config.toml
num_attention_heads = 6
num_key_value_heads = 6
intermediate_size = 768
optimizer = "adamw"
decay_fraction = 1.0
decay_shape = "linear"
final_lr_fraction = 0.02
max_seq_len = 128
train_tokens = 171700000
dataset = "wikipedia_en"
MLP neurons of a small language model. Each row is named by its layer, matrix (up: input weights) and neuron, and shows model dimensions 16-143. Each number is 50 + 15 x the weight over its row's rms, rounded and kept within 0 to 99.
Before each neuron's rows, "fires on" lists the tokens most often at its 100 highest values on Wikipedia text that the model never trained on.

fires on: "duc", "c", "or", "mar", "ic"
L3.up375:41 69 28 34 41 40 58 35 66 41 77 56 49 51 27 36 70 49 48 47 68 82 46 25 48 45 47 63 56 34 65 35 26 21 16 53 49 22 34 44 48 64 62 43 58 49 42 40 44 40 42 19 41 38 42 50 40 74 57 48 51 41 74 42 30 43 69 45 51 40 59 80 66 50 41 52 47 21 31 66 32 25 74 48 34 49 46 62 55 65 85 53 73 38 65 64 78 69 50 78 38 52 56 44 55 78 50 66 42 45 66 33 44 22 64 57 54 50 47 27 30 33 65 61 61 55 51 38

fires on: " (", " =", ",", " College", " |"
L5.up283:34 72 20 27 65 31 72 29 33 48 51 70 24 47 85 59 54 42 73 37 38 51 54 58 37 64 60 65 60 78 65 37 60 58 59 44 63 40 52 56 76 66 69 40 40 66 78 48 63 58 54 55 53 44 37 34 35 33 88 72 48 26 55 29 33 24 74 28 43 66 58 64 69 14 25 53 40 51 65 66 53 43 45 63 23 48 41 59 43 48 57 45 40 40 45 71 53 52 46 48 56 52 78 83 61 57 41 43 47 56 81 31 75 22 62 65 42 35 30 32 28 52 52 59 46 43 42 50

fires on: "la", " of", "in", "l", " in"
L3.up613:57 54 50 40 52 57 54 45 40 32 53 53 64 55 48 61 61 55 56 49 19 32 51 45 29 67 51 46 53 26 57 65 16 51 56 57 95 35 66 55 52 57 72 66 60 26 53 48 49 34 65 27 56 39 83 86 48 47 69 66 52 52 76 45 71 47 56 46 37 31 54 37 50 63 60 40 55 49 49 40 66 45 23 32 33 33 45 49 46 61 22 45 73 72 63 54 61 42 48 43 76 33 36 54 49 35 60 38 88 46 58 61 43 38 77 30 60 36 46 15 55 26 67 37 22 62 30 46

fires on: " El", "il", " Al", " Char", "al", "e"
L3.up649:21 52 32 51 57 33 60 39 50 39 67 37 67 51 77 55 57 38 46 11 45 55 19 74 44 69 39 75 28 38 39 55 50 22 04 42 80 38 67 35 30 39 51 55 60 41 44 46 62 47 55 32 58 31 54 56 51 43 30 50 69 37 50 55 42 49 65 81 39 52 73 56 44 61 53 48 66 70 41 62 75 18 37 52 43 50 40 19 49 52 68 43 60 64 92 35 55 62 29 55 17 44 28 54 39 51 41 39 49 44 57 24 69 43 42 48 60 75 50 48 49 65 37 53 64 48 70 39

fires on: "y", "ver", " of", "ach"
L4.up45:55 77 49 33 47 44 52 87 52 55 43 34 29 25 51 50 65 55 16 47 37 68 51 37 37 43 51 51 28 64 57 37 35 64 49 57 52 57 65 59 57 56 72 91 59 38 32 83 31 68 41 30 54 40 57 47 61 75 48 35 34 53 68 49 47 08 42 38 56 51 61 39 99 36 45 64 33 55 64 44 56 32 13 42 43 24 41 31 55 51 66 53 69 57 47 13 30 63 43 90 56 48 38 37 63 61 49 46 48 32 57 56 26 57 52 45 77 45 43 24 68 49 37 63 33 64 47 64

fires on: "ci", "ri", "-", "um", "ce", "no"
L4.up226:70 25 56 25 56 42 56 38 78 42 51 61 54 44 49 52 49 72 55 43 23 38 72 41 15 19 38 72 55 50 82 49 34 53 25 73 48 54 20 44 44 76 63 57 31 68 48 56 45 50 68 61 53 66 56 41 35 47 80 50 73 61 44 27 23 41 50 50 31 53 34 37 52 49 44 57 25 64 47 40 37 66 46 31 19 57 66 88 33 36 48 50 53 51 39 21 42 82 64 71 55 65 69 49 60 52 48 44 70 65 24 52 41 45 62 14 51 64 46 44 48 35 81 56 39 56 73 68

fires on: " ", " as", " also", "\n", " which", " and"
L3.up566:46 36 50 35 63 48 67 31 42 37 65 51 49 26 72 33 24 54 51 36 44 53 54 61 55 50 53 56 50 54 51 45 53 55 47 46 23 43 42 23 52 41 77 29 28 34 29 72 60 42 38 47 55 48 55 47 43 27 58 73 38 31 38 49 53 33 47 49 61 45 54 68 56 44 20 61 77 81 43 44 75 43 33 33 48 58 58 51 66 42 69 53 41 48 35 89 60 64 11 38 51 27 67 75 52 34 61 59 48 75 24 58 60 31 40 66 48 72 57 50 28 55 77 58 52 59 95 70

fires on: "-", " 1", "op", " 6", " 19", " "
L3.up485:50 56 52 53 49 27 63 50 32 64 40 81 25 49 64 37 32 62 29 55 32 62 44 50 65 36 15 59 46 55 50 19 20 34 61 22 60 57 37 27 39 53 48 32 44 40 53 58 47 44 56 43 32 72 93 53 40 15 68 72 47 42 48 44 52 39 47 55 59 49 63 53 42 35 47 64 64 50 48 43 59 40 66 72 47 38 57 64 65 67 59 78 66 50 43 57 32 79 36 38 58 41 50 76 37 55 55 76 46 37 31 19 52 30 65 42 55 75 30 62 33 47 64 75 54 28 62 44

fires on: "s", "k", "y", "as", "ty"
L4.up176:78 69 41 32 22 38 59 68 40 45 68 70 38 51 49 34 37 65 45 30 60 31 48 19 45 61 61 60 47 45 50 49 21 46 47 37 80 52 53 44 31 60 70 39 59 57 39 49 65 70 42 42 54 52 43 49 58 58 62 46 69 38 41 34 66 45 70 65 31 58 55 40 42 30 46 52 52 57 35 54 58 45 46 38 37 61 60 61 72 26 23 69 48 50 38 52 35 50 22 62 72 70 43 86 30 32 31 50 36 37 45 60 92 48 35 17 57 55 35 49 38 60 66 45 34 46 45 50

fires on: " before", " to", "s", " on", "ar"
L4.up707:45 65 19 45 22 44 75 65 39 40 49 47 45 35 57 47 60 56 35 30 60 63 52 78 33 35 67 66 43 69 77 49 50 43 40 44 71 50 29 34 56 47 35 54 26 40 57 39 48 13 63 49 60 62 62 50 45 43 58 60 62 22 55 32 58 54 62 54 42 41 68 42 36 68 74 60 60 39 33 80 44 18 42 45 52 36 88 43 46 44 36 40 49 51 61 58 70 67 57 27 51 31 79 43 48 52 69 32 71 73 59 09 66 35 21 41 59 58 53 48 54 42 35 44 48 63 71 40

fires on: " with", "s", " from", " Ju", "c", "or"
L3.up752:37 47 43 39 28 57 59 57 73 63 63 47 79 26 66 33 42 32 71 51 49 36 32 75 32 41 37 45 56 50 40 59 38 39 18 42 46 26 61 64 20 56 82 49 52 35 38 44 50 51 53 44 51 40 60 66 54 67 60 72 51 68 51 51 49 47 54 54 39 40 99 72 55 71 33 68 51 48 64 45 74 30 56 93 37 24 59 28 68 53 64 39 33 68 83 33 61 67 24 71 46 44 40 36 43 31 54 54 57 24 44 46 53 27 48 38 66 67 45 36 43 30 62 49 55 48 38 30

fires on: " ex", "in", "op", "ex", " of", "f"
L4.up133:54 52 51 42 22 34 70 68 53 42 39 57 38 41 68 13 75 72 30 48 35 70 64 42 68 23 64 72 11 47 52 43 47 41 75 41 82 52 54 51 38 80 70 34 69 24 52 48 24 50 73 69 49 59 58 54 32 50 54 50 64 53 57 68 69 24 57 45 34 63 45 52 30 28 49 51 59 79 67 48 63 50 25 52 29 31 33 49 49 43 45 56 57 64 45 49 50 72 04 58 53 50 69 72 37 61 46 54 38 49 58 60 41 40 55 25 53 57 32 34 33 39 51 48 59 42 41 72

fires on: "ru", "ra", "ate", " su", "'", "ma"
L5.up431:43 43 52 78 39 52 58 70 58 49 22 56 68 42 36 63 54 62 62 37 30 43 74 34 45 50 57 68 56 28 42 68 18 45 50 67 65 46 61 51 33 45 52 70 71 38 37 51 47 45 70 50 49 29 47 73 26 58 55 47 60 45 61 35 77 68 33 48 28 42 22 39 44 28 28 51 63 51 40 45 71 31 26 62 17 60 43 64 53 48 52 38 67 65 64 42 59 65 52 52 52 51 44 48 52 29 46 27 83 75 41 64 74 51 65 46 56 63 37 52 51 13 72 45 33 33 53 50

fires on: "),", " =", " a", " (", " is", " an"
L5.up207:34 31 53 27 34 62 59 37 36 68 46 55 32 64 92 50 55 50 70 61 20 47 55 39 35 71 60 82 58 74 44 50 28 31 42 58 47 55 37 39 56 73 41 52 63 19 53 77 73 54 52 35 60 56 36 50 17 59 82 69 33 56 39 28 76 61 52 39 37 40 55 63 64 20 58 83 42 39 67 41 39 21 35 47 35 34 50 57 61 31 58 45 46 55 61 39 53 45 40 46 36 47 56 41 35 49 54 32 70 59 47 50 58 49 60 61 62 34 52 44 43 52 61 61 37 43 63 52

fires on: "el", "emb", " film", "rt", "st", "th"
L4.up344:56 54 41 21 41 34 65 77 43 48 20 52 35 51 42 73 63 88 65 50 58 91 33 48 56 56 58 59 39 48 66 42 50 15 45 37 46 41 30 58 62 48 45 29 39 42 66 57 41 33 50 61 47 47 50 38 62 59 56 49 33 44 66 03 21 56 42 45 52 40 45 62 61 53 28 86 52 67 41 56 35 54 47 30 41 33 51 33 42 40 43 43 41 50 64 45 74 86 29 62 56 79 31 57 16 74 51 36 56 53 50 55 36 58 45 69 51 55 00 38 40 45 58 69 59 55 63 65

fires on: " ", "s", " dis", " as", " As", "ant"
L5.up698:40 75 54 47 51 50 47 41 63 37 33 70 48 34 57 16 65 49 51 42 46 51 33 36 31 47 50 53 61 78 55 42 46 49 61 60 50 70 45 23 39 64 61 25 54 59 18 86 54 59 42 27 41 44 37 42 22 53 74 48 44 43 35 38 57 45 73 28 08 68 40 59 57 34 27 54 80 52 34 57 47 57 47 58 34 38 59 54 64 70 62 61 65 65 56 36 47 46 44 37 13 32 56 51 65 55 54 13 48 68 43 46 46 37 44 32 45 34 55 46 44 68 73 57 24 70 70 48

fires on: " from", " along", "lu", "l", "ri", "y"
L5.up539:68 60 46 45 55 41 66 18 50 36 63 50 68 24 67 62 45 59 47 52 31 43 59 38 27 57 26 60 55 32 69 62 48 78 45 56 45 34 42 41 73 72 45 47 42 33 39 50 67 38 34 59 82 53 65 51 40 56 51 61 56 48 49 61 32 55 53 72 48 63 33 41 46 58 53 49 40 37 53 48 52 24 51 53 42 34 83 60 74 32 25 68 48 52 30 15 56 45 22 51 68 11 47 54 62 83 54 44 64 45 60 46 64 35 37 54 62 30 61 20 99 56 40 47 54 44 57 53

fires on: "th", "mp", "|---|---|", "F", "er", " of"
L3.up335:26 54 41 46 27 36 53 65 30 64 35 31 43 48 67 77 77 34 52 78 48 38 52 70 38 47 47 49 06 27 64 33 38 25 41 42 45 65 41 64 29 46 63 40 63 22 28 75 51 64 85 48 73 54 44 53 35 47 71 50 26 62 51 36 46 44 55 67 39 39 48 51 40 63 77 64 49 37 61 55 62 48 16 59 56 37 60 59 32 31 50 54 47 52 74 63 64 75 63 57 53 60 65 49 37 50 56 55 83 56 41 63 48 38 53 42 81 60 46 40 66 61 36 51 46 38 36 44

fires on: " with", " by", "-", " between", "id", "le"
L5.up747:38 38 20 52 35 32 56 48 45 64 06 45 58 50 77 63 49 57 33 59 34 39 87 74 53 38 59 60 39 77 61 71 42 49 53 45 29 37 49 45 61 66 53 42 49 37 25 62 91 66 24 46 65 43 53 62 61 41 54 64 23 49 48 55 47 42 65 41 28 58 71 57 57 59 50 60 53 45 76 55 74 43 45 52 63 44 58 68 54 78 56 25 37 41 70 52 30 48 61 41 43 35 56 33 59 51 93 46 46 58 69 39 53 10 31 58 57 76 60 26 70 50 56 55 13 72 63 67

fires on: "n", "ist", "at", "t"
L5.up335:44 63 37 49 50 29 56 67 50 33 29 62 25 27 42 69 57 59 76 52 59 67 57 54 41 60 44 60 57 50 65 17 39 46 61 49 65 66 44 43 71 46 55 56 54 45 61 32 78 30 62 64 61 28 72 40 68 43 41 49 54 10 64 58 50 39 63 89 39 17 60 43 43 48 82 62 50 74 70 31 35 52 24 34 36 55 54 69 46 56 60 16 42 72 48 74 46 61 56 62 20 47 40 66 31 36 54 49 50 67 69 59 50 49 40 35 68 46 46 54 61 25 58 81 56 15 45 54

fires on: "il", " Wa", "ke", "gh"
L3.up189:51 72 67 67 45 32 49 20 42 32 41 38 48 43 49 42 57 46 50 26 59 72 65 39 34 50 48 58 79 56 39 64 24 65 33 51 47 53 69 43 47 68 46 42 63 36 49 47 65 07 51 09 27 57 74 53 37 40 28 48 66 35 63 67 39 48 61 80 56 42 32 36 70 39 46 74 57 44 19 37 64 50 47 20 56 40 45 29 56 37 59 65 48 65 61 63 51 53 11 83 50 41 33 41 50 60 49 78 60 53 53 39 92 44 56 40 65 42 67 52 40 74 75 67 56 28 74 44

fires on: " (", " Al", "—"
L5.up600:75 34 26 39 48 22 56 59 57 24 41 39 50 55 94 40 38 50 27 17 45 50 19 60 49 59 33 57 45 57 66 40 49 63 28 47 61 36 64 50 35 92 57 44 48 20 43 46 53 68 55 48 58 45 67 54 46 44 58 46 55 42 43 64 36 54 66 31 39 47 39 65 88 60 30 46 36 56 56 57 47 37 52 46 12 42 36 29 69 45 65 36 71 48 71 34 33 75 10 54 25 53 41 72 53 73 52 35 50 55 54 48 48 36 36 73 68 36 60 62 31 33 49 46 51 60 57 29

fires on: "t", "ce", "n", "h", "lo", "tt"
L3.up567:36 64 37 49 34 39 50 58 62 64 50 56 41 52 76 45 54 73 84 58 41 48 52 48 55 44 57 47 52 55 37 74 45 47 50 69 60 28 40 36 65 57 81 77 36 67 62 43 62 48 41 48 54 33 53 33 45 69 64 42 49 14 65 27 30 55 40 38 37 24 42 56 81 16 59 74 64 47 56 61 59 68 44 33 39 31 70 59 57 36 22 34 46 30 41 48 43 74 26 74 36 53 28 76 18 38 55 74 49 63 65 24 73 43 49 39 76 47 32 19 65 62 89 67 41 40 54 46

fires on: "s", ",", "cc", "ro", " be", " lo"
L5.up471:50 55 44 37 42 39 59 52 55 40 40 45 56 50 51 21 66 69 63 32 49 29 78 59 59 73 52 61 55 48 54 42 52 57 65 49 61 36 35 48 72 70 42 52 41 48 46 40 64 41 49 72 62 22 54 71 40 27 45 60 79 58 90 48 41 61 64 73 30 39 43 43 36 61 47 70 49 95 21 68 49 55 00 29 34 38 62 64 69 38 17 44 45 48 41 64 54 55 60 37 78 46 60 62 41 44 66 55 53 66 62 42 57 14 51 27 44 47 31 38 32 49 51 46 19 49 60 70

fires on: "i", "r", "ri", "lu", "bu", "B"
L3.up765:55 43 50 37 24 41 46 30 65 42 53 47 40 57 40 26 80 89 60 57 51 42 47 13 40 58 23 59 78 41 31 70 41 45 46 28 54 47 29 48 49 63 36 55 21 55 41 56 54 45 76 57 67 76 35 50 60 52 43 41 59 36 70 46 48 60 39 42 51 51 61 29 62 73 41 37 48 40 40 28 40 34 46 60 63 44 65 61 59 51 47 41 35 70 47 72 93 61 53 54 60 50 43 37 26 68 68 77 73 61 55 52 58 34 61 27 64 57 67 23 74 39 57 32 42 31 72 66

fires on: "th", "-", "lo", "ke"
L3.up575:72 31 65 35 64 39 68 51 56 56 35 50 34 47 80 72 64 90 33 72 18 68 32 54 54 52 79 76 62 69 42 44 40 31 57 36 57 41 47 30 47 53 56 32 36 34 39 41 36 17 44 29 64 53 77 45 53 55 57 40 47 49 40 36 22 64 43 51 54 52 54 35 71 35 48 81 52 57 59 36 48 59 42 69 25 32 61 41 59 67 26 40 50 92 63 71 41 57 46 46 43 51 43 74 43 34 46 53 63 78 49 41 68 41 62 52 64 38 52 31 69 71 70 48 54 37 50 82

fires on: " |", "-"
L4.up111:78 31 51 63 46 39 44 32 59 32 45 68 73 32 66 58 47 57 45 27 20 43 60 40 47 25 27 47 41 70 41 36 44 47 36 56 52 50 63 51 47 90 52 55 44 65 45 46 56 67 51 45 34 70 46 48 35 44 39 60 87 51 33 58 06 35 55 75 30 42 28 47 47 46 42 54 86 46 44 62 53 49 46 46 32 39 32 61 68 48 50 52 46 51 54 40 56 76 50 52 31 24 61 65 60 52 53 49 47 42 42 32 31 46 50 40 53 73 29 30 58 41 55 67 48 27 69 70

fires on: " =", " (", "),", "et", " an", ")"
L5.up64:52 48 30 36 52 56 45 53 62 71 29 59 62 45 69 35 40 21 76 61 32 42 44 66 41 40 49 61 63 30 44 54 17 69 59 40 47 54 39 43 52 54 41 59 27 27 46 69 73 51 45 59 62 51 65 43 27 60 74 57 59 40 54 34 65 32 82 47 45 40 51 49 74 30 70 53 51 58 80 12 80 44 19 41 34 33 36 65 60 60 59 43 47 56 44 56 35 52 39 44 52 49 39 32 38 66 81 44 71 28 47 67 45 53 66 64 60 58 40 73 43 63 52 79 37 29 39 61

fires on: "er", "or", " result", " win", "ist", "man"
L3.up51:37 47 21 26 52 55 57 37 50 23 34 54 49 43 50 76 46 66 28 53 51 67 23 58 23 51 63 48 42 68 80 50 48 45 26 56 32 36 43 42 46 54 58 64 54 35 44 27 69 27 79 43 61 29 61 59 41 17 51 54 47 08 39 48 46 65 58 44 59 43 60 45 45 61 80 62 72 77 70 61 54 23 61 49 36 41 82 44 35 40 53 37 41 66 46 69 22 40 58 40 58 58 51 76 28 38 72 41 44 52 54 44 53 35 66 45 69 26 36 65 75 42 50 26 60 27 68 55

fires on: "er", "mp", "th", "ri", "i", "e"
L3.up40:43 55 65 64 41 40 48 44 79 68 56 42 22 48 67 85 94 58 46 75 38 66 34 42 46 44 43 53 67 39 33 38 40 42 29 64 48 37 41 30 81 52 55 48 67 52 46 64 45 48 56 39 63 51 37 30 59 73 48 41 43 45 34 40 47 09 46 42 49 55 73 67 55 64 41 74 49 50 57 51 34 49 10 38 62 61 45 38 62 58 64 32 61 40 43 40 56 56 45 85 38 42 39 63 39 54 47 63 53 35 27 34 54 48 57 46 72 43 29 30 51 51 50 68 30 67 34 51

fires on: "===", "==", "er", " of", " =", " =="
L5.up176:62 59 37 57 60 44 44 60 37 34 41 32 50 40 55 64 60 48 48 50 49 49 49 72 28 64 43 54 35 79 44 37 37 06 37 49 41 69 53 48 44 30 53 41 09 60 38 54 32 73 57 36 42 75 83 49 27 80 94 59 60 32 45 29 23 45 49 55 53 54 63 47 62 56 35 51 39 47 59 40 77 62 24 76 53 34 72 64 63 17 47 23 39 57 61 67 27 53 61 46 40 43 69 36 25 61 71 44 52 48 54 43 43 80 67 54 58 29 55 49 39 40 52 46 50 21 45 47

fires on: "s", "i", " J", "r", "u"
L3.up15:42 63 69 61 44 55 39 23 61 27 82 72 68 39 54 42 56 49 44 60 45 55 54 49 58 46 18 39 33 63 41 56 38 49 33 38 79 30 51 17 48 45 48 58 45 37 57 45 79 48 73 60 45 35 54 55 59 58 51 74 68 25 32 50 13 39 57 47 53 57 49 54 70 33 62 50 70 48 04 60 53 37 76 61 72 40 53 56 45 27 62 53 58 40 44 48 56 58 28 65 55 57 56 35 15 71 49 42 59 77 74 48 67 33 39 48 52 41 51 20 50 46 67 38 47 14 56 65

fires on: "born", "ated", "rom", "red"
L5.up374:41 43 50 64 48 57 64 20 46 24 63 61 49 82 67 55 40 69 24 54 42 40 63 51 42 27 72 64 57 33 55 68 25 49 40 53 47 48 54 69 53 47 85 50 60 32 58 58 50 20 46 44 68 54 69 58 36 59 50 69 42 65 73 52 46 50 42 41 16 57 51 42 36 47 68 38 33 58 46 32 72 54 56 43 38 40 55 69 37 35 44 36 83 46 49 34 44 52 19 54 47 49 53 30 67 38 43 37 79 49 37 62 44 44 23 38 54 94 18 34 25 66 63 65 25 60 42 62

fires on: " and", ":", " by", " as", "vi"
L4.up299:40 51 64 37 63 49 45 45 20 53 55 76 43 44 67 52 30 62 60 49 30 38 39 63 61 59 40 46 53 57 45 54 44 32 58 33 27 57 51 24 46 38 57 46 41 07 10 70 72 61 53 54 29 45 66 67 42 43 75 79 04 32 44 34 59 58 45 31 30 42 69 36 61 73 42 60 73 62 54 40 56 22 62 50 57 42 53 70 40 23 59 54 53 42 50 65 39 54 38 23 72 66 56 54 43 49 35 43 41 67 33 83 61 29 42 53 50 55 44 44 46 30 81 62 44 34 48 82

fires on: ":", "S", "us", "I", "ist", "ul"
L3.up278:54 57 32 42 45 50 45 58 63 67 59 62 46 20 50 74 49 56 51 56 53 44 29 15 57 38 67 58 30 77 28 59 35 47 53 50 64 71 53 42 39 55 55 68 74 17 39 61 54 30 64 18 31 52 51 53 48 64 61 38 25 18 60 39 35 63 44 50 54 57 64 61 53 54 53 54 58 30 45 43 48 08 78 64 33 45 71 41 52 35 68 60 72 43 52 67 53 69 57 46 64 73 48 65 37 48 61 54 58 39 57 41 46 34 58 34 68 66 33 25 48 34 64 69 58 21 75 48

fires on: "n", "s", "e", "ce", "per", "mp"
L3.up670:40 32 56 60 35 43 48 72 76 53 54 47 31 25 58 48 69 39 77 43 45 70 54 56 49 77 83 72 27 22 35 38 21 51 25 45 39 35 61 46 50 54 52 76 39 45 30 45 33 24 60 32 53 68 57 38 64 69 43 56 50 42 45 40 53 40 48 39 61 34 28 37 48 29 60 65 54 49 33 48 42 44 24 55 36 37 40 55 73 43 54 52 37 42 84 52 59 62 55 40 68 41 51 43 44 53 68 54 99 30 51 37 64 45 27 61 60 41 16 41 43 65 72 71 48 40 29 43

fires on: " |", "′", "now", "line", "th", "lo"
L4.up685:36 41 42 66 50 57 54 64 51 56 34 50 49 66 59 38 43 67 26 53 27 76 21 52 76 50 60 42 44 30 40 62 50 50 56 22 50 42 55 44 77 65 19 70 36 12 78 30 43 25 43 63 54 45 62 51 47 61 52 70 32 30 58 10 31 55 57 51 61 07 54 78 57 58 48 78 56 63 46 72 41 49 08 52 28 22 52 57 57 32 60 59 38 66 78 44 52 61 40 54 43 38 47 76 64 62 73 54 34 49 77 35 68 55 76 38 64 47 32 44 66 47 52 37 37 31 32 61

fires on: ",", " that", " though", " which", "ough"
L3.up344:46 79 32 39 49 39 49 05 35 36 65 56 52 39 46 14 61 65 53 39 31 31 53 45 56 40 64 58 35 50 74 41 63 64 71 47 32 67 52 46 55 63 54 53 55 23 23 56 77 49 29 30 57 61 64 80 47 61 50 79 53 59 52 50 84 58 47 79 52 27 23 53 37 31 21 51 57 50 52 44 50 61 40 27 50 36 43 34 29 58 58 33 49 43 54 58 50 60 40 64 53 37 55 50 60 67 76 65 52 37 68 44 54 62 63 58 57 37 51 22 24 55 40 38 28 45 74 61

fires on: "or", "an", "ator", "ctor", "ist"
L3.up456:39 38 39 56 41 59 63 59 69 34 40 67 35 50 56 64 39 41 43 30 50 72 68 46 31 52 46 48 67 43 74 56 47 54 49 46 38 68 36 15 27 76 42 51 66 64 27 82 53 46 49 28 56 50 84 62 44 27 59 67 44 39 28 30 61 52 36 38 07 27 15 52 46 58 75 76 64 86 72 56 58 65 66 31 28 57 72 58 49 41 58 48 73 56 50 50 43 52 51 38 43 52 60 42 46 41 44 21 56 61 71 45 84 25 60 56 60 58 53 53 56 65 87 52 48 23 80 77

fires on: "ra", "la", "'", "ke", "lo", "if"
L4.up279:67 42 60 41 77 60 65 45 41 30 41 57 65 68 57 52 65 69 51 30 35 49 46 50 53 49 54 89 49 33 73 76 26 56 30 53 55 46 40 41 56 48 64 60 71 50 37 41 33 57 38 24 36 41 86 90 16 56 34 75 34 48 44 45 53 63 67 63 21 59 47 42 34 59 36 50 37 72 75 52 40 34 44 18 37 39 75 56 56 45 54 54 63 57 41 33 46 48 53 79 60 39 40 52 65 62 49 32 73 78 86 41 45 40 67 52 57 65 39 17 34 51 53 34 11 19 59 54

fires on: ":", "P", "S", "op", "s"
L4.up527:53 57 49 57 38 68 62 75 51 60 56 71 53 55 49 41 85 61 73 50 62 52 50 42 64 38 56 83 57 41 35 25 24 50 55 58 78 40 55 40 55 63 68 53 40 20 56 38 29 36 62 36 33 52 66 38 47 55 80 46 23 40 55 47 54 53 52 61 32 52 62 79 72 40 37 41 67 22 38 32 77 35 41 59 22 53 51 35 53 38 76 51 68 35 44 77 28 99 35 54 28 40 58 65 32 49 44 55 56 31 34 53 59 60 60 42 70 63 47 46 37 43 62 54 59 31 57 44

fires on: "u", "f", "ow", "w", "y"
L5.up689:46 51 50 42 90 31 73 64 67 27 34 57 26 36 33 28 77 40 39 73 34 32 77 47 50 43 56 43 40 48 55 63 52 42 08 43 32 40 48 40 47 43 68 59 48 54 35 46 52 37 75 67 22 57 66 64 37 31 65 24 75 57 56 66 55 69 76 49 53 30 42 72 29 40 59 35 79 34 30 61 55 38 41 49 34 16 89 57 50 45 57 60 60 57 63 64 46 65 61 67 61 59 60 51 38 57 42 64 50 50 36 41 74 40 49 39 72 70 53 35 71 37 41 48 42 56 43 48

fires on: "s", "y", "ver", "ar", "rop", "er"
L4.up502:75 58 52 15 49 33 57 64 60 45 35 48 26 52 55 18 44 51 29 42 51 50 77 68 57 60 74 83 39 46 36 60 29 51 08 70 45 36 67 41 35 40 53 64 48 48 44 44 45 43 52 38 29 74 46 37 65 38 65 36 51 54 50 32 48 49 62 59 47 60 57 32 37 60 63 54 52 60 33 62 50 51 46 58 51 30 59 57 72 64 51 51 25 42 49 54 41 57 49 53 59 54 71 69 25 68 40 15 69 46 60 54 81 35 10 55 57 76 35 12 53 56 48 24 39 38 54 61

fires on: "st", "th", "f", " of", "m", "un"
L4.up218:43 77 64 49 40 49 69 52 56 73 33 64 27 52 73 43 57 50 62 66 24 81 33 65 47 33 37 84 35 73 80 67 55 33 45 64 47 33 57 34 51 62 86 33 56 57 54 64 46 46 32 50 42 51 47 51 23 32 73 47 54 50 58 49 44 39 43 31 43 58 42 82 45 40 22 69 49 38 49 53 74 66 51 70 25 29 61 22 69 64 30 35 49 36 70 46 77 75 32 61 29 48 48 82 54 53 34 48 68 29 35 49 53 34 43 69 62 78 33 13 41 55 49 63 43 54 51 60

fires on: " Wa", " Ke", "ef", "he", "ke", "k"
L4.up684:48 88 38 57 57 25 49 47 33 19 54 39 50 13 35 62 52 33 41 42 33 59 51 40 50 68 45 56 45 66 58 36 36 25 59 54 69 40 64 53 56 45 54 52 48 29 51 53 72 32 40 48 57 47 30 70 29 21 52 52 54 34 48 33 25 25 43 75 57 50 41 43 51 40 59 63 96 44 30 63 64 47 27 62 50 37 58 37 47 42 48 71 55 77 48 54 47 35 57 34 70 29 46 89 37 34 34 78 48 55 53 43 59 70 67 46 65 91 42 41 31 85 56 46 54 69 77 60

fires on: " 1", "On", " On", "s", " be", "-"
L5.up566:55 57 35 51 60 42 63 60 43 40 50 62 39 25 69 38 51 78 45 44 40 42 31 53 52 40 67 41 46 96 44 66 40 60 75 33 54 37 54 35 22 68 58 28 45 60 43 40 54 05 70 63 55 56 82 69 47 36 36 61 70 33 69 56 46 48 71 71 59 49 38 41 34 46 66 42 49 68 18 65 35 40 39 50 22 39 53 36 63 70 38 54 63 69 50 41 52 67 25 67 76 33 44 59 48 54 58 43 42 52 28 37 53 27 34 62 56 60 53 69 45 56 25 59 43 36 70 52

fires on: "r", "pr", " June", " Dr"
L3.up416:28 82 23 56 49 59 42 52 55 44 33 61 52 38 51 56 67 38 47 25 48 32 47 45 50 41 46 46 80 29 46 37 63 52 71 46 82 57 41 30 55 91 38 34 63 43 52 48 58 48 95 27 02 43 52 40 39 44 62 74 52 41 63 41 31 59 49 51 42 35 37 46 51 47 68 48 42 43 48 49 67 49 74 46 17 52 76 54 23 34 67 54 48 39 40 67 25 64 51 43 42 44 45 79 48 43 42 36 44 30 61 78 62 28 44 36 68 42 20 56 53 52 70 59 54 44 55 69